From a checkpoint of a small transformer trained on Wikipedia: a variant of Adam for these matrices.
MLP neurons of a small language model. Each row is named by its layer, matrix (up: input weights) and neuron, and shows model dimensions 0-223. Each number is 500 + 25 x the weight over its row's rms, rounded and kept within 0 to 999. Numbers have three digits each.
After each neuron's rows, "fires after" lists the tokens most often just before its 100 highest values on Wikipedia text that the model never trained on.

L9.up198:494485500503495473517482489525513452451566485490508522515496519528511532477495483517523535495501515512439553500522514505497477444532493479485476490508415494453520530473493472480500520486538508502540534544539480484486481494492520513508436510497480495536515495501504513478478482475510540502503495508489481487496498491512492504494524494541529462500521486488541488512487493486470502511508527512478521502523481524525499501461473505495550460523458528480548473518501498467515522482519506512510545476511526500493474524463483511484526466475491494539522503471493553493528505453490543468544494526515500501514497503512527516470540514541491442492471438490502506528547449512523480527506
fires after: " J", "on", ".", " t", "-", " de"

L4.up679:510517472535489466466487501467488499524504563495481515464528542498493489484531487470514472478464546461504477467513490534485518489510540498516483507477518572514478467475566506535498498481497475488520518512482490524477532509518511492470504496487489533533531520487538485457474542476460497504478532477497500513505502487478497516489524472473499525546518517497479456467518479526479469496501475488519489442441477496464529475516500502517552519498468463446501475508502509489456552497470541511532462504490482508496478521534492497496532485479557463573508535507513471451480492522480531483506531500480521489539489512533507518511477508489497487486509496484514493478502476498475503525477
fires after: " c", " C", " l", "l", "ar", " le"

L4.up125:482543501481500472507459478450504460518550521460477476489516497537497494457515507458552527502496511542473546510520501501494510542461540530466490516483498481537475493525520498461509498470484503504473542510501496503517474533532543532509496497504485515528505498456486486468442489507475542527493506482494503470515526512507491519501516507506483495485504511500507516526508489481470494465476522507515501530503464502503471503485497505467480510538537524454454559506459520492500546473509553515487495475474483454444502468510490449515519525495501517486532522492483525493510452510455460505503512508505492492533539531518505532510524483510567491504447531540512505513512508511443472503515
fires after: " A", "u", "A", "a", " a", "s"

L5.up125:490528465486535461525494496501541474521514507511512490487503526505454503504498489468510505539501536456443573465489493522503513516502510535505508496494463484486483504482516485543519488490501432525531514506457524520494496502520509494492448456499487493487488498510531469510537523492436515517499520495501533493504518574487469515500480465474515514569518511511487484527478493518490457518489481473527514512485514497487480477553486483510513516494497524503542517514490508447519551494433497487517508498519488481476460527538503499517504460466482460510457496513503491524476485537463513541527513494544558461514545498496515489538467495493549507533500486514493502505515476512472497508470
fires after: "==", "on", "em", ".", "k", " con"

L4.up741:482526433485524483483509469499515498482533510465511478507535525486500457495482487490508532513495534525530509534516495567512480478522491534518499492497498476541515468475490525505501492468509460496528501502504489471476473504439509469490450502513496497476528455437542507501439496472505526501516514507463464473511507506520496511471547490497529468506529491497467520522495481532487502481463492469503525507493517524453513456503480515502469515515486482501488500493468509485501495489505524486490513466460496522515526464549502488433507452511548522515514499467483509552494466456474489521497458521521543489506527493481503517516536484517511466461500519539520577502502500493493495556468
fires after: " T", "\n", " C", " F", " D"

L3.up556:490504518484491475501483511446491533491503509511533477511532493448482474500504500477473506536488519527469526510542537486461481519534497523515430553515450484477521532512478510503523497487503498495506536527529508550505494495445505520497471492495463479524492487513471522483466426466524466510453478494454505464481486522528518502519494492462522489541486472491498499504502508530510524500495540474475502499485501456489507450483484511473515507448464505477547586505505495497472480549470521494479500503502541538485487533527531490474497490477524499502520492514554522506520496524516494472511483528493509493476506543515506530445504518531532512497496491528523506490554502480520496483465
fires after: " S", " T", "-", " s", "S"

L4.up702:481520488497553497510517531453448497478504525488508467474538559481526501494494498471552516514426478488521541507488523475446475482557470532522508511491525516511528480493516505490457499483509497499479509439520463525499512538502545459501509495488487467524512462488499519498467501487497533529469522476482496451527535515505489524518545480478489503483538516531457508465504485465478507485463496490510479520454536512451528495486497481475519499507533504463456492509524499480509520529489487491490500482511531522522523534499488470473512531500536531505541505485493517493496497500487480468529462535506527518517484513490491531475505540485479512454461476538515513542489485458514480506446
fires after: "ro", " l", " pro", " r"

L3.up43:515479488526527481488510510485476472525470563534492495451546516516537496525512481463489471491472479464489543455505548497467488488543469488539439511499529515500516529507499476502443487498489444514478517500457494527500505508506525476480472516490489482515491506465473507501468512498492485484471531519501518505523509513518516521500558447482503526505569536533471475441524506517523461465472502511495486442524468537477490470481500513473535494499497451507494510486486519495431501510468523492495513505467539487536515516505507492505543497467492520538510498550503524491473507535482494480511486468486509504503501508473493533500474481524532524453480529543522509511531513475509490517517
fires after: "ro", "on", " ", " l", "l", "s"

L5.up323:467503478522486485518505501416507523495489502501514520500494512499503513493494498507489516546502525507481490504509523498484502527511498529483498517489452503528475497520520455528469500503517482496514565491529512537481513504518513537470494477521460499554474500496504491489470391513494462493521470478451455465489475480503507512522511505527530514520481477495471496531488458454490483474502516441529518505482511466473543454493487484509511534480473522465535539549490536456521499512467516491494503511480496519483470512544511458507496477492488510498515523497526477489539495505483492518437498499500528491506539489562498564533485509508512500527519533523506554493535478520497485482492
fires after: ".", " O", " S"

L3.up537:536489456486551454540439549466490458495491498474571480501479501469479501489523483503514484514483505495492544476544494520485499500493505498480506507482486476501518504502525541520499508496556464497522476489483536533522499538506481525485473481555487504507517511476528491504494523498457542513491501530488449496513439529523463496475476421498520502500472486500465521419502489474516502526496475505490519514483492529499476498481452482470494542501493480508555513517461535491484502543505505498489479515508479513500487519478486508508511510495518487487487508487516517504479478543504443545495525516532533425548519535489499483515516503510485508483519480494502487518498478484459522528502
fires after: "p", " com", "ter", "ur", "f", "ver"

L4.up838:516555503510541486529509483500523504511517467499507488513531510496497481537488534451519521507441550490563537467512512514492494525503489489519498495542531476526486510464519537507466446495476518536536479473489524491475460478566500458527489551540504480519481456488477491494494513463457501525519529515495457509505480489525504459520494440497487503485513521532486538541519508496466515461480505498528472483479552532426461484531458438489501500483519499481477503518499532493533493528504482505494517484470541517485531503498488471523512493507505470536515487507475492511460479497516493472487481493500530508502546524514498496462517476508497479509464506509505520484528461504511478519501
fires after: " m", " M", " f", " pro", " p", " L"

L8.up589:531506496505530490537496468465499545551483498498494456526507459500499497466486482486480499487453515493469555508523516478508510516505497508496459516517472508474519530535530515511458481491489469539518560482505528535488488514472530512489465504528485481491502511481509436501488467480453494497485536471473538448503476583541519510468488504473496529529490483498454549519487478484493486534461503427506515502507531461464514451469479495476558516490517547498505525509496508476478518510479534485505528520530486497475458493553499482504506477499527478521485488474504491469500483517470479528496518502496550503501528500527486481470506523508524482516474501516525526521491510503469507532477
fires after: "==", " and", ".", " s", " (", "\n"

L9.up676:501463502476493516524480502524510493504538521485505498504492496502484526473492462524523521530503486463465498455496505491489449507482517515495494489502453494474496493479504510512500497501554478531492527533510513543485477515460531481517513540503515486500481480484518507487515498487490510555473501492516515481526497474525461577517507487546568482486525534506476470510498488505497465507524486426507491481504454531526486504507504504452507484510518474492567480496537506406513509502487518467480542518485489489532495526452487489468507464481506489497457503495484495499524438522496497498500499536529494458439452515523547515479471487510508502506517450531502510507487500558495492510471
fires after: "f", "l", "mer", "on", " J", "h"

L8.up164:495535481515533492488487464513513504516536540449498519492515464513497482475479506489550515545503485520536501494568484525483486543483553537510495530521517487495484518483495502486523483474470502508474529506522486481524507498512487463506488496478486459488474486481495495496485490463527482521486540497520495443541462523502482569465513489475491487494484508509495517501506466472523522466509492494515486484505523469483547517505489458485458501500551497471511515489491500538436493499516511478481472565443503527480486474528497465488496487490532517472537498514514499509478440489481522491494435451498505469495545526480513506536519517496533499524443514478522519537504478543453498516515
fires after: " a", " A", "s", "y", " n", " D"

L10.up124:532502447534551482487489500441502527477499474501520500529480505518542490495511474516512496484463488495493538512500526527545516517511488502475522473510491504463542517509510525490480498480514492523492494454480520490468522505479470500507468459496482521524509489509540483512496498488485489489466485518509524496510470524542515500453538492424492539535468499485462491489504507505454424475489518476493505508509525455521516501456487507502500562529493568511513494522475526442482549489498556470505476536499522496486478492519494500521509449479514480528472484462505487491482480491437462530533539543502491458509534491510509489503531507501504484488483535527526539486504484472499501501468
fires after: "\n", "r", ".", ",", "ter", "|"

L3.up610:547527488498522490509488510489496471454490512479497471530545557468487488492519485462520506512481490490501501501502515515501511485505488523510515478507484497468494472510481509488497508496540455510507493464463516476506445480507497487494514550510483497488491525516558472474485533504443529501504502473483464488534522491484503561454523478539487461505534517518510527470512532506491494491451502486548498505504482512487512500478468498504500548469509506532439463552525523502472514519472496446506506521473518558494526451488478496491503517493524491575521532529509491532440492517550471508485461527463532487561494515515515485493557528492486513496502466509520499479483485484507470509481
fires after: " p", "ir", "l", "ep", "ran"

L3.up596:479504489536472507528486455486450499484524506472506496507564512519481472529527531486494521526472499496506514522533537490491506482486506501495476564501458505470473483533515523521512490497485497533531533477516517524489466515483556498488471475550501467492500509470497424475483481489461521509496548467502471478516481539454497520516514484478523504507528479477490504518515513462512528489485468456491523470493481524476499460504462543498540465500516518490534513504500492515441502505487514498490456543509492525459510508539528428496551504476512489522494484473514502466458475540471543504532456568504523517493506506531516498487487503476504490545496472490528510504519499490488489490505
fires after: " s", "==", " S", "es", "H"

L5.up449:477518526487532513519462492477511517525490468502483499513539518521491467514464518462509506570472530485503513518501515505504510507499495526513442511541480455507519502475540510529501482484525479545543475478476528534505462515555507506495497501496524528488465445489525510508513497482438485526527493522484473473498505520512512492487515483472509499502513496529490524495480531489500483477520497492500481518497553525445448491518448485498502504466475522494508508535462519501498484514484511525474511483504509511483521524512476452522483482478520496499484486454428498555484444510490460504478487520532536501471530493502537508517528491500497515536490520506540495521587435492477480472476
fires after: " pro", " ex", " f", "id"

L9.up566:491536502515505488504487514479502506479489514483520500507545507511514523480445510522492485531512501495484469519498509498504532486476524519510473506525491482534505479502533478554528504497523475517503528455524515506493492484494529513456494544534498511516498498487476517457444475467490489526490503484492464457516492492519470501517499499533502491531517495462526468478469471462473499496497474421500546493526502491485479434480491521495509515504537524488525568512481550460509505572506490533490500515477468532477495515513531478495475476495507482503495534485492491489530445523444473545438493538459504476506504493502526558497507501473525490493499494545559516482528475516519494536459
fires after: ".", " that", ",", "\n", " T", " \""

L4.up401:497538518496491526495513514509533475439570493467487523489497486516510455482497468487526529479523498491512487519491498546500496515535513511519475526499459500518473472484525499502498470488514534506454546498512533540524514507515524479472515476486491459513483460472524526482458460500525510543522469480533477456507518531479497513519505495488500523483538543471472534546497486481482526506514471501498527520527530512466486451494532492472490495490558514510516526470499478513504490467535529476474528511503480490470515464543446485483509527482511509495524513484481489521482470497492522490487447503491516492476515518512491526474528511491512472503422533506524511556534484520413496507488
fires after: " A", " M", " H", "s", " S"

L5.up43:524556508490475459497494479527515526457498520487555514494533557494532512522519498497509497544514516492508513506498514512480513523472490552485516503550513471528504484466490533495507500483478496555515489514507490490509496519473532487468505550515475487533499503501475493471467505488480486504522483515501478456515472535502512532469499475479512461477529487528471506526493485489445493521462492482464479492519493482445518459496504495482512486470515567471535517488512522512458481514552481481485506467458539531511518469513483482475544460458513514506549503493564474498489490512517457472475414469524482484492494500491474496477541520493534505467461523521530518507497507508502496477491
fires after: "e", " s", " o", " C", " S"

L10.up594:530481443539495485504476475497438518525478559518500470503513501512523518508503486536474488477451504449517516478562517478490542496533557508490506523489505463478522518481538491509501457493511498522520472539470419513450476494499515496493486519520503465492523553510532521508484486470502495499495520493518493503525494528485494501455486472469539470565479497504482507485506496548509475510510431440514490500501554533463529495520521484513513548480504510525514502474509501483490505468509500461482509446476501497472525487516568492481473468491552488503512499515493507474485500537524509499505470473509501479525517505514510465498500495517500508499530505512520480482481489464477490531524
fires after: "-", "ion", "ation", "ct", " e", " de"

L5.up707:493550499468511489516528497516494518496540553470532519512508509474528491503485460481524486549474540480504526505522506545487525502508509493527488509515531486523508499458499513547496470482454489557476508506476480501502492500496554484500449490522512492461508452508548517497485502449499490516478456500477485474518479518533501524438528480486520493458540491506498507504499527541467479471459499485495494491553522504471509438518511499493483520489528514528503506493534494515476534477493538482478508515456511510499489478510480466462498440494487479542516522455503490515476495459503437476480503505498514475512489472513563503513533512495497458486469498514530557515530482491496460509463
fires after: " T", "|", " c", "C", " C", "e"

L4.up10:493492477496493462541460515464526479502518499444538475520525533477500507534509524485500507541464493488498550494514486515508482471475487548471509488465484470528498453498515559489520505483530465490546476497499541498530469536527511547494487498501487519504498506479530533487505513528491496514503485545489481519504469563505468504487478464484516516506477525475472495493496499465529506450517491497545518480497465490506447491484495480471539514509484537455528526545467518497484550510474524464466515506518518524458511496456497503487537494501504499457489501507509537519454462524436491507516527488491518456538552482511548483507503548480497495500507474505520511479526474490512491504536
fires after: "re", " P", "ep", "ur", "in", "p"

L4.up790:491509488509513516470499512514515473464519529467525510515505492492535502463499480472521479488499542486513548494497506522505499473516538522549488533508500533523492485492499468526503476510465505528457522540516501486485527523503550511496480515492492484509498447481504522481477486490511482544475522547490521472500489532526468506513516446470504495506523490474483524475501482508494515440486454534524484496481546520477477458506510438526517505549517476475518552486486484525513548519454552515502486465460523499471477525517516501500542520536496539460499544503515489482489475509438495521497484484497531509523541502487506487528510473489509464471429528501491502540521490483429475510502
fires after: " M", "g", "a", " A"